config.yaml
n_layer: 8
d_model: 448
n_head: 7
n_kv_head: 1
head_dim: 64
d_mlp: 1792
vocab_size: 4096
activation: "relu"
norm: "rmsnorm"
norm_place: "pre"
norm_eps: 1e-05
positions: "rope"
rope_base: 98300.0
rope_fraction: 0.25
qk_norm: false
attn_scale: 0.125
bias: "none"
tie_embeddings: false
parallel_block: false
init: "normal"
init_std_qkv: 0.0246
init_std_o: 0.0246
init_std_up: 0.0246
init_std_down: 0.0246
optimizer: "muon_variant"
lr: 0.0157
beta1: 0.9
weight_decay: 0.019
lr_head: 0.0105
grad_clip: 1.0
warmup_steps: 200
schedule: "wsd"
decay_fraction: 0.416
decay_shape: "linear"
final_lr_fraction: 0.0
batch_tokens: 262144
seq_len: 1024
doc_mask: false
train_tokens: 1180000000
steps: 4502
dataset: "wikipedia_en"
MLP neurons of a small language model. Each row is named by its layer, matrix (down: output weights) and neuron, and shows model dimensions 160-223. Each number is 50 + 10 x the weight over its row's rms, rounded and kept within 0 to 99.
Before each neuron's rows, "fires before" lists the tokens most often just after its 100 highest values on Wikipedia text that the model never trained on.

fires before: ")", ").", ") |", "),"
L5.down796:36 40 39 65 35 48 53 38 61 47 55 32 56 61 51 47 34 35 48 45 43 48 35 54 64 52 60 49 42 65 49 49 37 43 68 46 33 49 56 42 56 54 46 32 53 40 38 52 51 58 31 62 54 57 33 42 60 58 44 37 58 59 60 49

fires before: " ", "2", "1", " of "
L5.down396:57 54 53 53 39 53 44 50 37 47 62 53 58 62 39 37 52 61 49 49 40 47 48 46 66 48 61 46 39 56 59 55 50 69 49 51 60 58 52 49 22 60 48 69 60 54 61 46 55 42 54 52 47 45 44 72 68 67 54 66 65 28 55 57

fires before: " to", " that", " that the", " the", " to be"
L5.down623:46 53 45 55 48 54 37 47 66 52 46 58 58 60 63 43 29 43 34 55 53 72 38 65 32 44 58 63 45 57 41 49 52 49 59 35 39 48 56 63 52 55 48 39 30 54 50 61 66 47 37 58 65 41 51 54 51 61 41 55 83 37 51 64

fires before: "\n\n", "1", "\n", "2", " "
L5.down605:40 38 68 47 35 40 78 44 55 40 45 60 58 57 42 51 44 43 62 50 49 40 43 43 58 50 37 44 49 40 60 59 52 45 59 64 42 44 52 63 40 44 59 55 37 54 38 71 60 62 73 64 55 49 34 50 58 44 42 59 71 53 49 42

fires before: "\n", " |", " | G", "G", ")"
L5.down347:47 58 57 44 45 55 46 57 43 65 66 55 62 65 39 63 69 59 46 45 50 40 49 39 51 60 45 49 43 69 70 48 63 52 46 75 43 55 52 52 48 46 49 85 53 39 60 57 66 58 45 50 47 54 41 63 84 49 55 57 52 56 68 43

fires before: "1", "),", ",", "2", ")", "."
L5.down1513:70 58 46 58 48 40 74 55 56 43 47 44 42 38 58 48 38 57 52 53 37 46 39 59 58 46 62 36 41 42 64 44 62 54 52 58 40 48 58 57 45 51 48 66 52 65 52 58 48 54 57 35 68 41 50 51 56 49 50 54 44 51 53 43

fires before: ")", " | ", " ("
L5.down664:57 57 56 53 43 48 62 48 62 47 43 63 49 50 55 60 58 51 58 67 58 64 39 54 45 30 59 40 52 63 56 47 50 51 45 53 42 64 50 45 51 57 47 39 69 51 58 45 49 45 50 42 32 62 56 58 40 50 46 43 35 45 62 33

fires before: "′", ".", " | ", "″N ", " p"
L5.down1002:59 51 28 57 22 42 42 42 47 48 46 65 62 51 58 49 33 41 54 50 47 46 62 50 49 64 62 37 62 38 58 50 41 40 56 63 63 57 43 58 51 47 70 51 72 55 31 60 53 63 67 54 45 54 49 51 45 52 53 38 52 39 37 59

fires before: " |", ") |", " | ", ") | "
L5.down852:58 64 45 28 37 30 55 51 48 48 46 54 53 41 61 48 67 27 52 36 52 47 45 63 48 57 60 52 32 59 44 23 43 67 57 66 46 47 36 58 58 53 53 43 59 39 47 51 39 60 58 55 58 34 57 51 58 57 52 39 38 58 58 44